{"d_model": 192, "n_head": 6, "head_dim": 32, "activation": "tanh_gelu", "norm_place": "pre", "norm_eps": 1e-05, "bias": "all", "grad_clip": 2.0, "warmup_steps": 447, "decay_fraction": 0.841, "seq_len": 1024, "doc_mask": false, "steps": 5077, "dataset": "wikipedia_en"}
MLP neurons of a small language model. Each row is named by its layer, matrix (down: output weights) and neuron, and shows model dimensions 64-127. Each number is 200 + 40 x the weight over its row's rms, rounded and kept within 0 to 999.
A block is one neuron, or neurons of one layer that tend to fire together. After each block is what it responds to, as a language model described it from the Wikipedia text at the highest values.

L4.down2,197,161,230,176,237,183,236,171,168,187,134,154,168,204,230,196,276,247,228,206,229,181,201,242,175,120,197,171,181,241,155,175,192,192,198,207,211,204,202,226,268,165,237,199,238,131,152,253,231,149,185,176,219,208,196,184,262,227,173,212,204,170,194,145
L4.down33,301,178,247,216,233,130,162,265,192,216,125,173,198,212,225,111,199,120,188,140,174,164,265,181,189,169,218,229,217,234,215,205,141,144,160,179,241,153,201,260,151,178,250,221,201,148,263,135,216,192,194,165,209,145,234,244,220,273,175,232,217,156,253,197
L4.down337,208,187,179,192,235,226,226,194,136,172,299,161,169,196,261,191,183,165,186,151,144,213,226,176,136,226,195,173,194,230,228,210,252,188,155,234,190,275,167,226,204,158,157,192,312,287,201,154,200,269,202,286,243,182,191,199,209,155,143,234,213,196,231,147
L4.down437,181,143,128,209,204,238,162,224,167,164,160,151,151,268,260,190,164,178,170,142,125,161,257,206,200,197,153,177,197,181,183,184,200,213,139,190,200,226,230,212,206,124,248,199,197,170,228,202,242,213,237,224,276,215,255,227,281,168,188,199,174,183,173,189
L4.down470,181,265,221,264,136,247,176,193,170,111,174,199,223,287,144,185,211,216,200,168,134,147,276,198,178,196,221,251,233,227,248,95,214,215,183,241,125,252,246,191,185,213,228,153,230,208,217,155,169,176,243,159,179,243,220,137,193,187,112,197,205,191,228,206
L4.down476,199,229,263,247,262,150,184,161,192,220,172,253,172,215,202,206,201,120,129,187,195,192,147,216,175,203,227,226,243,213,174,213,179,254,191,202,170,158,258,131,284,257,238,192,199,172,258,170,216,250,253,175,248,123,262,193,139,256,145,239,195,225,191,179
L4.down701,245,160,199,255,220,255,203,288,255,252,176,212,263,193,165,190,256,179,237,172,171,207,234,176,192,227,210,167,200,188,223,189,221,232,188,184,167,177,292,273,190,131,237,209,214,211,208,132,159,188,196,207,278,180,197,175,277,189,218,223,212,240,208,185
L4.down729,166,195,210,180,248,173,193,179,150,213,304,146,214,252,262,235,311,146,231,158,177,150,181,214,207,181,156,245,208,211,272,183,212,139,186,144,212,227,174,224,174,175,212,197,198,235,272,212,221,153,195,220,240,118,216,225,241,205,208,190,175,221,254,138
Description: Clause-initial verb or quote

L7.down488,213,197,211,173,177,213,204,223,230,191,159,222,181,210,195,264,167,139,211,221,244,205,216,59,218,232,187,191,220,219,126,200,195,236,166,223,173,244,264,231,232,207,174,258,189,217,249,220,173,172,217,228,208,178,147,189,233,187,132,217,232,135,238,181
L7.down751,315,152,205,220,217,115,196,162,170,251,272,221,139,220,222,263,252,201,148,230,171,147,120,236,182,121,208,248,239,250,263,238,158,194,145,194,195,212,176,180,250,180,191,193,203,219,196,237,232,188,248,180,255,164,174,224,186,213,191,216,202,194,253,199
Description: Clause-linking "so" and word starts

L4.down86,192,174,190,239,122,220,147,214,256,166,208,158,172,226,214,176,173,158,172,207,195,207,251,202,187,255,226,229,232,239,207,250,218,313,176,306,156,243,247,183,145,186,245,172,169,164,174,173,149,170,172,195,203,158,258,245,265,235,267,185,198,188,118,201
L4.down91,171,163,251,211,203,218,249,262,210,180,142,196,246,159,146,217,195,241,176,198,187,188,278,196,175,262,181,195,151,197,163,243,215,232,210,174,238,169,185,144,156,225,221,214,205,175,248,177,126,180,212,287,146,186,191,163,191,217,218,170,149,205,155,180
L4.down215,178,203,148,251,218,194,162,195,149,232,212,219,149,229,207,266,197,187,193,169,249,160,243,214,213,275,141,215,255,188,171,195,241,180,256,143,195,162,140,233,203,242,170,292,151,190,198,185,178,249,199,218,225,185,178,238,246,201,209,191,200,147,192,196
L4.down284,220,188,180,175,240,163,198,135,114,260,205,155,168,222,166,175,221,171,181,182,186,222,143,244,176,217,214,244,179,205,234,154,253,213,211,287,134,160,201,168,195,186,137,206,159,238,162,109,203,206,143,166,205,165,152,235,208,241,158,190,223,201,218,226
L4.down293,150,178,161,127,219,243,170,146,239,161,225,187,143,239,229,146,198,228,245,212,176,250,115,178,221,219,203,185,268,151,195,196,140,209,171,213,214,99,173,202,169,212,120,151,222,185,218,142,220,200,237,160,231,287,237,171,213,236,163,248,249,134,170,156
L4.down568,171,179,198,255,225,200,197,114,152,164,179,166,237,85,158,180,237,237,173,146,160,131,170,225,216,209,173,205,177,191,174,164,244,277,231,212,199,184,202,182,248,233,251,171,236,116,167,262,148,192,146,215,247,176,202,182,106,302,203,235,139,147,212,141
L4.down632,283,244,221,142,194,198,196,188,186,239,225,171,162,195,193,217,208,219,247,232,259,228,220,128,172,163,169,207,180,205,224,152,243,251,173,263,219,184,234,219,169,220,164,247,203,193,200,193,225,187,252,212,247,168,242,224,139,244,176,173,197,181,253,182
L4.down728,188,157,224,154,181,205,208,184,239,216,198,181,229,229,177,130,182,174,76,182,190,239,211,177,223,262,285,220,192,192,276,221,93,144,184,215,201,205,246,164,152,198,210,216,156,126,207,236,138,201,181,280,214,157,171,300,188,198,184,195,230,207,219,206
Description: Word continuation after fragments

L7.down327,211,228,119,214,207,263,153,164,237,172,241,120,165,251,142,208,152,176,168,153,171,179,211,217,224,177,249,159,183,235,176,205,203,221,238,186,224,239,257,208,163,183,197,291,250,165,128,179,217,212,227,129,232,213,255,190,181,231,204,223,184,118,244,211
L7.down469,210,329,163,140,240,187,174,258,169,185,189,242,174,167,221,157,260,185,188,170,195,202,195,152,147,181,127,210,191,186,151,237,180,171,261,287,269,231,255,196,203,192,125,204,229,162,182,238,213,172,259,160,203,263,212,246,157,178,217,238,238,197,198,255
Description: Infobox field-name pieces

L5.down99,194,165,269,172,231,161,228,229,197,203,188,186,148,189,173,135,170,215,232,169,216,170,226,195,209,230,235,201,171,246,126,153,199,163,185,170,248,168,276,220,273,146,156,153,224,160,181,193,171,190,206,206,144,164,243,202,168,190,207,229,153,238,246,183
L5.down174,186,207,270,90,195,242,183,230,179,121,143,143,263,192,198,172,235,127,274,142,188,243,190,218,195,228,177,222,252,201,222,217,242,208,207,160,155,236,202,217,248,152,209,228,208,135,202,176,174,183,214,158,209,213,200,225,248,200,151,168,229,234,160,129
L5.down403,160,123,150,222,182,238,236,137,268,178,205,182,177,250,179,185,161,286,139,203,189,217,140,267,240,281,195,167,224,167,246,215,209,253,166,162,150,211,149,110,183,167,177,212,162,209,129,167,234,138,197,168,322,270,187,188,210,167,230,207,241,205,166,168
L5.down620,155,100,234,211,160,178,158,144,253,212,274,190,230,224,250,185,203,137,177,194,241,213,254,232,181,140,241,191,88,199,192,188,209,254,186,160,103,161,231,264,288,160,254,198,234,223,228,143,197,133,178,179,198,143,184,189,252,261,131,173,215,162,237,166
Description: Infobox field colons

L4.down26,139,255,258,213,157,204,172,175,208,120,186,178,212,132,235,190,243,172,246,266,205,221,242,152,143,261,197,200,144,162,187,202,242,176,230,277,185,233,173,228,185,222,197,233,202,246,254,187,207,230,261,201,169,163,243,217,172,161,180,247,269,112,177,197
L4.down77,204,112,202,166,209,190,173,225,197,183,280,245,162,190,177,226,235,213,246,292,186,263,124,196,175,150,239,166,205,148,148,199,159,199,247,176,174,208,131,210,181,166,177,200,236,167,197,223,250,237,174,104,165,151,212,104,190,222,204,279,216,194,241,166
L4.down190,294,208,138,219,214,201,241,225,172,181,211,201,112,208,149,228,144,194,191,188,167,194,248,203,192,166,147,176,179,192,228,248,185,230,172,246,163,274,260,171,200,167,175,206,219,214,188,249,241,221,277,218,208,216,189,237,149,243,241,200,155,160,184,155
L4.down201,226,142,115,219,202,222,93,195,202,217,210,139,176,199,192,231,197,163,203,155,247,304,267,140,182,225,230,228,189,166,263,228,204,213,201,229,185,207,219,202,155,242,178,295,177,236,225,176,158,222,210,236,217,185,232,230,194,185,179,161,263,141,151,206
L4.down260,146,270,171,191,211,254,192,214,95,245,212,207,170,196,243,177,195,175,238,200,213,183,213,198,261,180,244,145,227,180,182,182,187,185,170,133,159,128,207,219,201,181,186,169,170,209,212,244,253,231,250,194,225,257,203,122,213,195,143,208,194,156,243,182
L4.down468,221,181,216,199,211,238,144,167,137,232,169,191,181,240,234,159,150,250,149,211,188,267,236,231,208,217,246,175,159,193,153,221,193,219,247,202,203,184,245,243,173,277,152,199,152,125,209,175,164,144,129,196,213,209,212,159,219,175,123,248,152,236,161,172
L4.down597,228,248,272,239,257,230,190,147,151,192,225,213,223,154,223,230,241,238,191,174,132,192,187,242,274,156,186,163,256,245,243,153,206,236,184,278,237,214,222,246,235,160,181,123,230,131,230,166,197,223,166,137,210,172,210,156,250,233,142,154,237,256,245,209
L4.down687,244,202,252,123,234,193,212,260,190,154,257,217,184,271,200,167,222,200,201,246,181,228,139,275,227,242,167,98,210,196,122,189,208,156,266,158,246,174,268,153,241,170,163,182,169,154,158,181,203,195,248,150,242,192,222,155,201,276,236,228,257,159,175,209
Description: Word-final subword pieces

L7.down39,160,225,199,187,255,200,172,189,175,219,172,138,201,197,196,196,283,178,139,247,264,198,199,144,207,176,175,228,136,242,186,192,199,229,246,316,173,167,267,200,203,178,206,196,220,147,150,209,230,116,217,183,213,263,273,203,236,182,260,213,138,240,131,212
L7.down680,262,175,225,185,203,189,196,177,183,151,287,198,215,266,271,192,207,152,176,141,218,216,293,289,261,118,225,137,174,197,204,175,225,184,150,242,192,140,238,243,123,132,183,170,157,196,199,214,153,174,255,203,215,132,154,172,233,143,209,233,164,216,180,264
Description: Passive auxiliary "be" verbs

L4.down5,223,193,179,211,248,190,183,183,143,220,238,257,190,140,292,165,222,292,228,196,129,230,175,249,201,156,236,99,190,204,190,140,205,234,152,156,242,185,258,224,233,263,208,200,181,228,131,253,175,171,221,191,196,189,203,155,186,264,135,171,236,221,276,207
L4.down14,209,210,182,194,216,248,181,119,195,208,262,212,232,217,273,218,235,192,257,176,230,191,234,166,253,220,228,213,255,224,218,300,174,230,153,195,245,215,154,162,155,219,164,147,222,133,216,164,200,164,218,173,159,134,261,187,220,146,206,222,193,165,214,192
L4.down41,206,143,177,200,243,191,239,259,148,225,198,237,191,196,198,252,169,154,226,104,183,255,261,213,177,197,228,167,186,233,167,212,213,206,154,245,236,202,277,177,173,165,198,121,123,199,157,222,195,118,204,251,274,114,238,138,219,285,182,231,174,219,271,170
L4.down137,191,240,188,257,125,233,248,142,232,170,173,238,202,262,143,198,200,205,200,177,216,194,223,204,241,219,231,243,225,229,203,186,188,192,256,208,241,125,208,130,209,181,242,192,170,146,257,176,207,210,244,195,187,188,256,154,210,172,145,221,203,223,221,147
L4.down216,178,171,238,174,201,150,187,266,206,232,139,295,213,239,227,218,170,136,197,204,177,175,219,234,201,152,259,263,203,211,194,191,142,168,159,165,193,236,197,202,153,260,262,180,174,158,218,204,212,258,154,227,180,196,179,179,159,278,235,237,196,203,163,170
L4.down250,167,101,178,196,218,252,201,162,244,273,313,180,208,273,222,193,200,254,291,202,156,204,222,216,199,243,229,231,179,215,207,259,283,215,191,202,172,246,195,150,281,242,199,147,167,242,182,164,224,132,184,181,224,135,260,189,242,261,196,220,264,145,207,123
L4.down308,206,184,163,220,199,193,167,95,250,152,180,123,161,176,132,220,224,168,159,252,159,201,221,267,157,241,166,202,151,241,210,205,284,218,194,245,206,193,254,266,231,158,146,241,229,220,267,208,254,223,214,140,223,127,215,206,156,172,164,188,204,192,191,171
L4.down573,171,248,224,226,193,208,219,172,235,260,112,145,219,192,184,190,161,175,200,208,215,165,190,219,206,221,230,246,174,234,311,182,239,210,264,250,236,181,133,188,289,221,180,124,195,202,252,208,189,202,230,192,201,214,154,172,154,295,229,240,222,189,171,125
Description: Coordinating conjunctions and/or

L7.down123,291,252,232,187,173,130,170,277,217,190,152,260,206,209,198,235,169,260,187,173,167,202,206,224,234,187,164,167,179,235,217,174,159,263,204,151,242,211,153,184,258,198,146,152,149,197,144,153,170,229,177,225,230,146,201,212,143,183,228,247,177,175,206,177
L7.down254,242,180,177,249,181,187,294,104,176,136,260,211,210,89,145,201,226,242,204,156,252,232,192,260,231,156,199,262,249,185,258,236,186,224,191,190,161,163,148,209,233,217,206,177,199,206,193,244,209,231,195,273,238,122,201,259,156,230,170,225,231,130,152,178
Description: Second piece of split words

L7.down31,240,247,196,255,144,224,139,237,174,208,233,159,217,245,153,172,231,206,210,161,239,185,177,197,251,256,250,214,204,202,244,214,206,111,242,159,164,190,147,237,168,233,201,180,180,259,200,132,249,222,116,132,273,211,135,203,179,160,140,139,281,205,174,219
L7.down645,178,212,174,260,135,178,135,114,162,132,229,219,190,129,178,249,146,138,156,178,278,204,204,220,227,162,262,137,220,139,157,182,195,209,245,212,239,236,233,243,239,232,232,167,169,186,202,182,200,197,193,192,206,240,215,194,202,151,189,152,180,136,222,235
Description: Conjunctions mid-phrase

L5.down184,189,244,223,172,239,167,233,230,241,106,158,254,198,240,175,240,223,222,235,138,176,195,204,210,279,245,202,198,226,160,172,234,139,160,105,237,164,207,154,230,193,215,322,285,91,188,128,225,166,204,231,210,255,203,226,195,185,226,166,172,182,193,199,203
L5.down390,179,181,140,220,222,212,169,203,179,175,194,137,193,214,206,195,238,142,158,230,192,274,196,193,180,154,196,220,172,171,236,229,184,214,194,314,171,178,169,240,191,202,286,245,221,192,204,181,153,199,224,169,201,154,190,213,178,177,237,108,177,215,211,211
L5.down641,150,175,288,211,114,161,173,202,218,178,184,198,163,223,220,231,232,197,234,190,212,205,319,161,212,136,213,223,147,217,205,184,142,217,204,202,170,240,223,183,222,162,284,154,176,173,179,249,158,178,195,287,191,240,173,208,187,148,236,180,221,182,254,212
L5.down748,212,214,255,248,126,138,191,222,252,187,204,178,189,259,192,160,231,278,166,185,140,200,198,211,152,266,154,207,176,210,224,224,221,205,193,143,132,221,200,134,206,243,175,206,172,167,217,191,140,191,236,186,294,244,180,223,253,284,250,249,136,221,192,184
Description: Mid-word continuation pieces

L4.down133,193,274,189,229,230,222,145,242,221,158,237,179,206,221,212,199,257,195,237,197,236,180,175,172,180,179,222,171,185,148,231,272,232,197,132,179,181,241,190,242,217,233,198,172,177,216,227,177,190,235,174,249,161,160,217,223,202,257,174,178,155,170,255,147
L4.down155,178,246,203,198,239,259,236,144,130,213,137,264,163,137,216,213,190,135,156,202,146,215,209,194,165,214,233,212,130,221,158,204,227,134,206,201,266,211,253,198,228,207,200,144,221,248,253,191,228,273,241,206,205,153,190,200,183,177,196,218,199,146,120,144
L4.down191,191,154,166,164,161,243,190,207,169,176,239,258,235,219,285,176,179,230,162,158,147,193,129,186,253,179,316,187,233,159,260,139,128,259,183,210,194,140,170,165,169,203,194,203,171,253,204,200,223,193,214,223,231,199,237,185,208,183,166,207,201,168,162,185
L4.down271,180,166,206,217,202,217,193,208,199,149,211,211,215,161,171,230,185,237,237,206,235,188,200,228,205,181,263,193,192,183,250,193,190,187,201,208,223,281,226,178,218,226,338,129,185,110,232,199,239,218,168,246,195,54,202,171,222,213,184,193,145,244,152,167
L4.down523,197,192,178,231,261,155,152,241,220,193,195,98,151,297,190,232,199,170,207,218,265,238,244,213,172,197,253,191,196,187,183,163,149,202,197,230,183,288,294,158,219,189,161,242,221,194,212,162,184,152,220,234,223,173,256,230,204,213,165,241,283,262,178,181
L4.down669,239,217,237,202,163,108,233,205,178,194,196,194,225,219,214,218,177,167,182,174,322,188,206,135,228,204,114,187,182,184,162,193,236,232,204,92,252,224,205,221,157,204,186,117,136,222,226,179,253,256,200,231,219,190,245,225,199,179,194,161,245,117,309,199
L4.down749,296,180,206,160,249,210,171,222,225,222,243,223,194,114,185,251,189,191,140,232,271,218,243,197,255,224,144,220,226,233,232,144,141,228,215,197,160,173,249,216,139,215,253,183,223,164,225,155,201,253,162,197,212,252,249,275,175,196,241,228,163,131,64,179
L4.down766,193,214,211,220,231,130,160,232,243,162,211,217,142,165,257,183,223,151,224,122,237,225,215,250,111,208,181,164,159,150,185,174,203,189,173,200,121,232,193,170,248,267,183,233,210,201,247,286,163,205,151,275,245,188,219,178,174,214,125,234,219,196,150,176
Description: Word-initial "so" and negation

L5.down141,209,253,236,208,241,218,209,227,209,208,168,232,232,119,236,203,185,192,194,231,234,210,134,207,246,234,223,182,216,290,196,179,214,210,162,189,147,235,302,261,187,167,218,255,173,140,235,164,198,162,222,168,159,278,211,180,144,154,208,186,201,153,263,189
L5.down188,138,160,181,180,173,229,185,191,185,183,188,165,169,167,232,151,247,178,203,272,232,231,196,178,182,172,121,168,199,181,146,178,227,187,247,184,274,250,307,219,233,203,263,166,240,172,177,259,186,250,172,137,199,203,177,151,225,236,209,181,188,115,162,135
L5.down420,248,204,184,281,253,175,237,204,186,248,82,187,225,151,215,219,189,215,128,152,197,176,243,250,164,236,158,141,189,276,219,177,229,133,222,159,179,222,217,201,202,225,170,147,157,174,255,203,189,162,172,193,239,93,219,180,196,316,197,215,188,219,200,223
L5.down596,197,192,228,230,175,220,174,204,222,179,96,173,237,263,149,216,243,222,137,209,189,245,185,165,178,196,208,237,184,250,186,216,287,188,250,216,258,263,217,200,142,157,217,186,176,233,150,260,183,259,246,238,149,179,190,170,251,255,133,235,136,125,175,240
Description: Clause-introducing "that"

L5.down243,294,199,197,139,207,177,211,143,194,148,197,212,158,181,225,215,211,154,210,160,175,153,213,224,207,288,199,205,251,217,210,205,173,193,193,220,199,192,133,164,287,188,196,288,261,146,191,296,168,150,264,214,184,181,195,209,173,273,167,181,214,265,229,196
L5.down314,122,222,254,134,142,168,173,215,207,192,242,208,256,207,232,187,207,233,187,132,244,206,226,166,211,254,226,273,209,221,179,167,142,202,247,162,194,124,189,243,218,161,199,165,177,190,286,215,192,220,199,247,222,137,201,215,204,248,186,231,158,193,192,188
L5.down355,185,178,209,223,237,256,187,108,245,139,196,209,176,149,194,222,144,189,144,167,185,159,187,217,276,163,149,207,183,238,280,171,160,230,217,206,230,121,180,199,150,158,214,247,252,153,169,267,187,198,208,228,301,236,209,222,176,232,226,211,205,164,181,176
L5.down453,165,175,251,111,200,152,254,235,239,158,203,171,238,181,152,154,249,165,188,215,243,228,215,199,244,163,244,298,218,228,176,259,189,241,186,203,180,194,264,223,173,205,241,193,247,241,199,212,140,151,218,188,199,185,230,112,222,287,232,237,238,212,227,181
Description: Clause-joining "and"